{"norm_eps": 1e-06, "final_lr_fraction": 0.0, "seq_len": 2048}
MLP neurons of a small language model. Each row is named by its layer, matrix (down: output weights) and neuron, and shows model dimensions 112-207. Each number is 500 + 40 x the weight over its row's rms, rounded and kept within 0 to 999. Numbers have three digits each.
After each neuron's rows, "raises" lists the tokens whose logits its output raises most directly, leaving later layers aside.

L7.down1202:534485526541509539518535524485421543496434519499449503446439515522509508439529488537510499491479563553455440499467522465539496478514529548552516497461562469451509463431468529502488535504432444467540513560521537435516535442482516519468456474506516455492508529462518548553470412502485597502
raises: "ing with", "ing at", "ing for", "ing,", "iles"

L5.down573:596520530488508558478514473474541469508552528511481439485520517485502442576521518521464491565509489473506516476493565449502434473512496534520510447485467546536546580515511509488504498460439532488463472533584528498469484502506549560473490497486450436443463476510493467487395490517552494523
raises: "ce", "ente", "ias", "ia,", "ia"

L5.down1209:528457541518484511476532491550461526549491461452422508516573536469455435457523460530539480485471507423531526487531483566508538457556512519515508452549482521528552504519509520460468496487534506481482517520501481508485562467494503483486498535523515504530544492476439470482509515527491524526
raises: "on,", "on |", "on.", "on's", "ically"

L7.down370:530484497516511522494534472545470481535500523490541538483482559512456511502497503514536486480479469491495517476500529541444476593466528459508495445535565469559538586524465430574506500416542400505492542430413492516465491569553547500493523529419597508542553485515478482529551490492546479495
raises: " me", " us", " my", "ure", "ome"

L5.down1089:484524525464503498544523471501552466439479533472459451511553454501488537489472527512455544508529540492547518482471478529449555479537539461560466520520505600494475499555546503462489501524525473430553526520501529503488556611518499497555490495510516511526581487508481513540564496448510539477
raises: "ually", "ously", "osed", "ally", "ently"

L7.down1414:429489484485385499499496443463534457402497450459527544553447495524492505557457540546553526477503430514482504584486520498630527556462615409452492472526522451515540503530475542527577535538495463519512548536593460494563531541539500512492441514463488537463586561492432497498489522570487433483
raises: " that he was", " that it", " that", " that he", " that the"

L7.down288:585401512415501537485467537475484465534595509512427542498502491585460529508540514541569577490465458520460523483493489481515526474504463512478454484495487520443488448511444472573525525508415552435490514463471522508583524520469510531498480498487519570514520502567493566470531524519472492486
raises: " England", " Norway", " Scotland", " Australia", " Germany"

L7.down26:478474468564467564491491504497493530536525535512468425406451463478436502534522484501501582497510519462455522483541483414459512541411445485543471475521494486488481462548606478549520454487462467423482461438542512544490525540508499535553380517552493519518521530532509510550545477474516568574
raises: "ings and", "ings.", "n", "let", "ings"

L5.down1490:544463482571484485503448499565515538497538501535487532586540503509433480498458517489462494498500528490467487486507478490425465473526546506485504542460419484477496533535515528518560388467454454503422513519471535505567538475551452485422519491511471482488451546478463533480500513495526435453
raises: " into", " as a", " into the", " as an", " from the"

L7.down1013:559479466462436417493532525506517448484527408473512566444478536540518490488484493588470547469527436513554557488535410520548532431521542489512481495454516415490544517472455467510469462571646569460476562583520501500548494542522550493433573517511501514554486514486490492528564450548537491530
raises: "ave", "s |", "s==", "s to", "s."

L7.down163:512447497431511531440509467511515411505453470458529469481536586503443530645526476507530470534561464479430480463485540458535552576550474542469500521501521555485463534524457489469530512460525507508523498469445498472545494604490562535497503533499505530533500458504547527453541479472561538450
raises: " France", " England", " Germany", " Spain", " London"

L5.down873:541488464496491522477428509568465540544548454492511494511478508488505502447461451475442503517500496535522496509569530541492470479453508503466508496453480550504475499455529444500536513456509443451484510532465437450516487513532508536551490496468431477446479505496511469582526534460513428515
raises: " out of the", " out of", " into", " up with", " from a"

L7.down387:440473484493537454550540516458494488458609502529553550491491502497461465445484501488561559438533548417449500474511510487488493549535519520516465463466463488457468430480443491522537464502412631570490488515564481480487431436556522605440454477519523510502515520510489506450530516510509512525
raises: "820", "830", "786", "860", "790"

L7.down1521:445552509551498479488524491440430513451568547520530526541452524552545528525502429518429532455466495543533501528491558486440498449505566504443470533517451519517537516498478427500509510457496543472478468533482500522412507469483513534442479426490554538469516512450596498553560529482472543549
raises: " were", " are", " were also", " were the", " were "

L7.down1052:478419467453496567470457530520487558512513519539564545575538458476509495480566486484454513463522580563460509496498492527504510539536528472481496512459508489470508551499495440535562553540527509549507440527518499534475479481465544576524541428547490543485492552485523418569451410529487553476
raises: "ity.", "ization", "isation", "ized", "ite"

L7.down425:470478600508525574483513531453545472475497500450481462544495561464446488475454545580511468496508553551480439447557463495538522522500522570459442453518482501484543505427490493527508492531562527498494536504525500514586551481405550540540469505596440478465500463590525511497609514543499511552
raises: " may be", " may have", " should be", " may", " would have"

L2.down673:528476452480465421470490525478531521458515455491457503496392429515423429446476427502476481518517515530569464475550456527517460411498410411369488541548498584555503464488500484534522480451521468540440482580457458501481564533484515500523442540530536457500551494494468507575549442497516500542
raises: " He also", " He has", " He then", " He", " During the "

L7.down130:498480497505529486454503540516492492536530526557548560462463557524550572516507441516469463492488511498554526550483507477545502506508508422593564458506545494457556473511433562487506516522496583493456529464472485477465477496494467481541491532496483478493484495563547502526477492554494524514
raises: " Association", " Committee", " Museum", " Commission", " Administration"

L5.down1511:492559553505490468446514486458462552427445484513562505497511535530487561552457511478413542456515532492503541497509493548507505457502566439452482481510522577479443543574486555506542456563522531464532501513482502547417506468460524484534514615493597531533512515479476465538594552537477428523
raises: " him a", "ed him", "ed the", "ed a", " a m"

L7.down78:464461461506524575553442477555487516474527507490478431416559459523564577482533522436462439531499531528495513563429553451537512503558516531435489532433470520452585515506541553421458408479516512526443495545548518518433551457522547451465539427509576540472533452487531476495572482558490464493
raises: "ond", "ha", "ho", "hu", "ham"

L2.down638:575529469393546500483501507490497562556437453461496486477523454512394463475615539566469484498511500540524576526465560560529527506472502473503506531497480480428494520495569512541511510543488558462410501490448511589519616495511489496511463475498508529452522510480497512441407545426522450454
raises: "jord", "ract", "act", "ishing", "ilip"

L7.down1023:513493469540477531496492545481500418603582412491491491470460522484514508530479522525501486489483490545452511511536555560500503493512504523541559587516517493477441561518427532567515464512530554476501468558444439485435409532455455542513496428501501452492531621423488507473454439487523579470
raises: "i S", "i ", "i and", "i (", "i."

L7.down1222:511499557482478474516434445459479562508592511540516435543441512548526454507523538489494531496416526538593562537484505535478511500539521557528447463548509492455490432525500532529530546496458477527538527532472528486488553520494517538503501599569594465581498513539527485536469514483474430483
raises: "’s", "'", "'s first", "s'", "y's"

L7.down223:505509448492526573539467540484463535490495433558524486489548466522490485463473527545476516516470501541533526422511556524519450501457467494575472512487581526545501446528490534480465562394553538510487525506542484486476527482400523508532491493494552513428484553469562516525553566484505474558
raises: " were", " are", " have been", " was", " was in"

L7.down418:507469540489508512565427501505452573395555478548491499490540541504523564533413487394501448512523517464466430532497488574465548535507472457510483442534523453455430467545507459488513511550481471549525515514445531485492503484493589461541518509467456518441530513489463531515514515513487533542
raises: " candidates", " party", " elections", " assembly", " elections."

L7.down1368:518477464466473472528517587535503536507504504480441471520533457603528531502503463501512483447545533472498460546505464490483483460555474495507467487536587537437457468515460426541521493460473469485423545484514441513456503533580447493477440553519424493444568521528437551484550403467490470492
raises: " of f", " of Modern", " of m", " of b", " of s"

L7.down476:515505439504555502444522473561504504520510531452481553544503468517556530505462526556475561451496541471514522513500501456440557480510508536580526427522465475530492486528548506538542429531534614367548493509510489444531533522505511511484497464551497531509447444572510458592460468494493467420
raises: " said", " said that", " announced that the", " stated", " stated that"

L2.down1419:505511505509549460489529502540569515482471482501508425462510473510399518484445441458511519426449534517424499476558492501474504462510563494567609469474490489532488511500522560542429563510510486551520497450560520420511480514510523517554425430539604483521452476498517548579471486513422477404
raises: " times.", "ring", " times", " months", " other"

L7.down636:473499517479515554483456496515483570509471518465562549499486553460522499535483514457573527576410533504497521514443429541548524455516517505519519482486512499474576469498542564537438531567492521540563485500491531530542433534527504413491518502469474492500462557458511423517568505541515567507
raises: "el.", "el,", "el |", "el", "els"

L7.down1362:535466405466479555470511450496516509511467527501552540523530462532471548440530498492528492591544541452496551459521524489522544468516482495475548528545523487512480453493407531469425589533545481481500388521456475591459511544514523564524469466507526525535517528437512506523521509462468502498
raises: ", it was", ", was", ", she", ", it", ", they"

L7.down396:475507565484535542494478565455486504472506444451499491563467502537489508572501533447530479452540510533526486508442486539501524451497503560489536597511542520531541487509443487468510475544533475507545567475430557420515517525509494491498541529496532515502494512495547548503498501474520446448
raises: "’s", "'s", "'s first", "'s a", "'s "

L5.down1125:548484467541508503464504462564542548526463515531466529529509507478477486438491523506471445553567521496511495546557505505538440486462507536436533494538513476484491479475456437549488455502488494532477524509545441536465504484559546519512466450449433496517470449532498460425429463488523535515
raises: ", st", ", to", ", f", ", g", ","

L5.down281:506487453521452506516496488493536540418516557497465515547446428585504469510475459567523505548514481489466452504460480456499477524447560498519529530501530527453567463531486490474458589528504532564580511536437504547456600449517478471534479516460529515494445491555486519494506471519540521485
raises: "'", "'s", "’", "s'", "ers'"

L5.down6:465496598560428511464492507494445529527583580536456503516438531537472464473512571446484530569476478517496524479549421517449516504456479534603520514548490556504431497474516469480493488496504512514548562447525505477468565565490485526460475508436493477500520486523484462518471522502505493521
raises: " assault", " deploy", " field.", " submarine", " Force"

L7.down1458:492498457500498509496556533551449526476504515489557523490479475546521493568556495502499451489446501530534463494557474543487482492590471471493495475490504457474491633535507446461502505557436486557439422525441503512556523575506486502531520537524494460511531494519420515526525485436517419496
raises: " December ", " November ", " September ", " October ", " February"

L5.down150:498517434570490453476633558429537523454431481470544456488466475594503453595535485538476524504545530486456475481557509485497488522487460494515461539471472476525494514541438480571473465450568521440432527544559464397520553524540576509504509535517513461501490433493510512492461465513556504466
raises: " of J", " of", " of T", " of p", " of N"

L5.down1464:463448538533618500459526544409560421414520497460523466549482516516511514505532502482495483420489429472511510509550589512563440532476506514556497489590471511480545522551501492457565486523537467447435528512463471563411564512571473578535457518529521543530517522513486457485480544494491490533
raises: " he had", " he is", " they", " they are", " whom"

L5.down782:482473501508462482464547552465578437443489501449518508500489464621485454511548577514625531519544464486470529521404480546515456481483468529620476436488463463470509546497464530526488542531470461485494501592561560497501486469533492523544501567504490427523461471581435513516477508526482478523
raises: " that she", " that", "ed that", " that it", " that a"

L2.down843:502509485540482343529487522439537604501496553542433467476453507546395530518530547506477468502457512489447429445518410471549469455504556469418511589550454494522476414498467511454504458520499494481513539556518535490533502500599488543472463491539518477518546462451532475526545448489513499524
raises: " Upon", " Later", " He also", " He then", " Much"

L7.down161:426394508515522450484495503429496543535502510532452492434522502486434510499487469551430437510556515492489490526527468521593378532470441404510530564484525456487519504509549494474491504551507490478493544500498455511441485554496498404523491486457439557491566469479454504505566523478482529571
raises: "\n\n", "\n", " However,", " During", " Despite"

L5.down1476:548498519449483508568468438513544485589469540519497474582394500478484522494476508505494526423499491520514438519492495537453449509520525536519576502487483510420510462477497536465493497433484529491549476566565427476605440449525523592549437483537556491490549530527517578496549478533487582557
raises: "===", "==", "== C", "=== ", "===="

L7.down1214:477546536499499483533551501516545510558529494555499536584510468448459491551519470566458515473517611503514486516472543500462531461505522456533504540544466504539531495455467478434488539568529503448466489450464474602543460409477551568492523539477523492491496525530490465560433454422506494448
raises: " years later", " months", " times", " hours", " years."

L5.down919:534424467460509475529499518455524489415489463493481504537542579553499495482531538473537459563576471497525504528499512458557442521529463524488441472486519486513492449461454480484498574521460507497464479520471533574441598518570523510467436554522512501483516506495443526562500500546476520452
raises: " she", ", she", ", they", ", it", " they"

L7.down432:479563491505486488525460446544511457556472465465536564521587530532450556486486500467434477513486544497498538503521496495401569442584504512454402448465550476559496475533465460568520439476542545541557509552490504574528471454530530498499410472468474542526455508533458554499470497441475387452
raises: "rib", "ries", "urb", "ra", "ri"

L7.down900:505450469464603526478481558467478478454444527465511502490561467495535498558441433449423527525526448465515505458522540451536437443511494542482437447491547467516540565487553572456483536538520547486478469458480504575467574450471514537522517544439479448510469489516440532537492465480473527503
raises: " there", " the m", " this", " there are", " these"

L7.down1103:387460492547528458467527581575513481528451597554483528484483562480502530510464480501551445493557477479496520493505468603537487503506511535479501511412449555550568585536444483498586523561481453484441494494416488551514445538549471489483531473454489521466512588486493497507570427505549482552
raises: " from a", " including", " from an", " from its", " from the"

L2.down1095:480482450494530470464518518515491522482506422464433449511469481472510509482510532410515501504578470523529488477487454457537495563476450474518523489514509533453453499476545521542465541518512495471436459461496532579538449519470529505528457514479468461523533520538601520510520503514465464475
raises: "heel", "orld", "right", "restling", "m."

L2.down1257:496526490482534541477514509525499518484482490534511493522522488479529549518560567532511464477462493545432486590481575498454517418474457463511529444542455440497503565572477451457414550560476484437442478519533467509551426474545533517426494554490447444548506541461439507449457457519463479465
raises: "est.", ").", " others.", "'.", "ire."

L7.down220:540542508537501499441469487489540520510540543537471493544427548475471540529515503419514488486488506496483536459449559537494481508584532455446506512476453473491477416529503576542459504480486439473473498497529516525510503477472509499535525478513511513580483585427541539549526476545480503462
raises: "ever", "y", "y.", "ick", "ile"

L7.down1523:497521436567464432492461519466490509510487508513527502572527477552484527445485510544463593476542461444437429544489429449417510551473497438519556504518495492499542541521516536534541460556470491445506437484487518489538521465630521530570542447468508487504419511559504487541506489396532464507
raises: " included", " awarded the", " granted", " awarded", " nominated"

L7.down1073:472481544505484468527431518474572466466482542507573554485501490605486482536523512566498514532588454384441526476536440584449558456534502538585464535516500558428469514490515536447487443440478458508514482492483487511555550490523501510537428473438572461497505489483524459559498487528484516460
raises: "led", "le.", "arg", "ar ", "le"

L5.down1237:491514576543549472525510492496488459474493535544493467483524492504491423475457530503500479475468454525481473492530487494542554478507507467575473560468475459509519409500494503513513540533472530485552502567482504443519509491532436478544463460572562505515508505553511470517571461502525464514
raises: " must", " would", " may", " would have", " should"

L5.down794:508430474501508554444513565539587468516550453451500539487523469532521448466477490485445458500475519495585483473512587443495515519547476593569502557486448470412432535535523460483474433492466495542541473473530502536513544484530530524455450411481518498512522529543469537553580527572541534544
raises: "es", "es to", "es,", "na", "es."

L7.down585:421498506517517472489526472484455480550497388463483440505445509511449487548502424508466583409514470537493487492483532557519470474515580520467484564482488531509459524526555484508429579455534544431513480505496509531510516541457497515432497448523564577445549495511520514539581431518478538536
raises: " were", " are", " have been", " are the", " have"

L7.down448:499504506540482527455585428448591503524491539464474479521528512527518458547480475538492492481510483516568529438498506497472540458529573492521553498472524523463523500491531524537481493547450453404540403505493455497518494517508557539547514485481448464536547491469453469475553478503532547560
raises: "ly", " kil", " metres", " met", " mi)"

L7.down1250:533465511447541478439468503470463499555509607532461453512502469500477516516504521484531467540524487531526475475510442466480467539525521494567524469503560527537456521515570460529484514444504460486442455550494431572562529601516508521399432482515513512468535509533484517547510432473446481476
raises: "hip", "cher", "chool", "uke", "eline"

L7.down1378:451479453463466544424517470485495390507538551475537512428434481513496559533523515443532539469517450491408518477471524534553592565458463485516516480518432488543532506556404562488524534528492459449527508487474512477540475496474513527491557488505441519523447515475490520484639486578578439553
raises: " her father", " with her", " herself", "She", " she"

L7.down908:502519527524460450546464556506592502579519511560488509480424485542507526521511410534464472446466470410554468446501603409525471512478469502476513411483531436534463497425456581524560522413526467568544515549458552466485491490487524510513475479585401508499533475452505513508517478526532571500
raises: " with", " with the", " with H", " with other", " with the "

L5.down1115:555495495542536425491518444541499412507529549443459488513485548533487621568529513424533542495539443457488485532498447482486495543475491536561521435553473452513545495508377488467540517530448427462503481519477518524466510584531518490466425491451499517505520430502439498509451476503456481471
raises: "|---|---|---|---|---|", "|---|---|---|---|---|---|", "|---|---|---|---|", "|---|---|---|---|---|---|---|---|---|", "ook"

L7.down1493:532468570514538541506491575456557424594504441473460467484522507525474538491515451492503539518511421541485552513534562499506504451495428452533486470468514490521510553464465519532465470565499538556525513503467464400468479554552569477503467528534514495526424475463475538511501474513531404445
raises: " how", " experiences", " discuss", " eng", " attention"

L5.down1186:471468527471512493541440475454475447490494438489488499534510568560499454551451510428550515516520489480425482528534504524488498527553517503526526563514492530523398488520492534403510438533557462502518595509479454571489525466529566471538557476515511518473503434560475515439523538475509575545
raises: " elections.", " Senate", " House of Representatives", " presidential election", " elections"

L7.down1248:525470512494540527525560480531496465495520535441572443521518497481435499578472437542444501505486523550508497456517506535533509475544496432471513512527468582502506523570508510490451539552492497407526489504506520442436528565518475518527440477484592561527530481485453460527558495463531419465
raises: "ited", "ed a", "ed the", "ed out", "ended"

L7.down65:497482489456447448493514511424509531443559505495517478602492412549489500493560520505534513507496494511475455467504488497553460486460569611554549461487560572407556509545442492550484514490498508503410490534537534559490536515541490496505539538506545498573502517514482512468437510494515407497
raises: "'", "’", " that", " that the", "'s"

L7.down728:471491569515476430516514470480468509523446531512481497499508514482468516492467404533530462457541526502469520456483459539546477578511497480571503521493529461482555494570481541437479496488415480468384484451548500542477515508557431470502504542466435532491491437496510514578460493395520460500
raises: "\n\n", "\n", "left", "====", "= "

L7.down1318:522475421501457516567499523468465527562525499474519540467520495447525537457480536455504485502525483409512499534525474525512476434518554499555459470558458563491477523573550568401486533462486480445545492556487516564500475467488536499484538504560558571533515427430512474481549467530503540491
raises: "ings.", "ements", "ments", "ments.", "ations,"

L5.down599:594583486464548483480472449422469474499450495465512423505543512449486458493586507580441499493453540483500504494504517538498573466484485543532517536523479489517457536502515520449503491491460530469450477498494587548498558529480483491485464474517542539473534473402484501511446480471541485449
raises: "ictional", "rag", "ishing", "amil", "aced"

L7.down494:473501546508413516491519458560530556522512545497510464531469476518437524468539499538556538574507511495466505503534522533482530458503540512418528537526504522559522451495525485581504480469501474511503546510444498462450545581567508546547516463484492540451419593453530578522530491560466483470
raises: "ction", "ut", "head", "uto", "ired"

L7.down1075:583438507490494433509501485444518440499526555461528433496479510446514482541530511479571532513549483518488481575532526546443512508507494479560456501506499566472450571578529472511500468449483492443543440506544486509526519596459533515511556491430485557547487517500503499450567500564530464465
raises: " of her", " of A", " of their", " of its", " of the B"

L7.down146:454541546461515538436514533512523515547427513540566466482510563482454488488490479529441575567521498484505497474482549425519514474484507518534424477494517452548568593467504491507450509530444499505471486471488452450540483519506485467416503431554498436480515470470516469497490441451493534530
raises: "ste", "anti", "lan", "se", "lic"

L7.down600:451446389554429479490500486521537500489487488420566501496470452495446500516530568522498501509524490526575481565496476577490448560457496496509529458464467565498533582554526474469485525540528539494462481528591481481463523550472425554528521505495421501538509478553507449500438483532482445462
raises: " that", " that the", " that \"", "s that", " that they"

L7.down1358:484508443509511527485521514524505403562491477514495438534495431516473538546576551474512520461487475538502505460503575498504553520426448575544545478480503449474519488571493502535596520442502488531476519463505522539501415442480516493491458472491526488562536504471424532460583502469495506512
raises: "iatus", "iana", "ii", "ense", "ides"

L7.down1449:502569520546470499504490430571486501417455509538430545505493476457465555508564500564498532517472441490477509486505468438531507467533539447489471483496621497448484454537592589486531530505529540479517506495509507538452498466587486559497526437520540554530513495460567517472526482524575491566
raises: "-Ar", "-O", "-S", "-Al", "-J"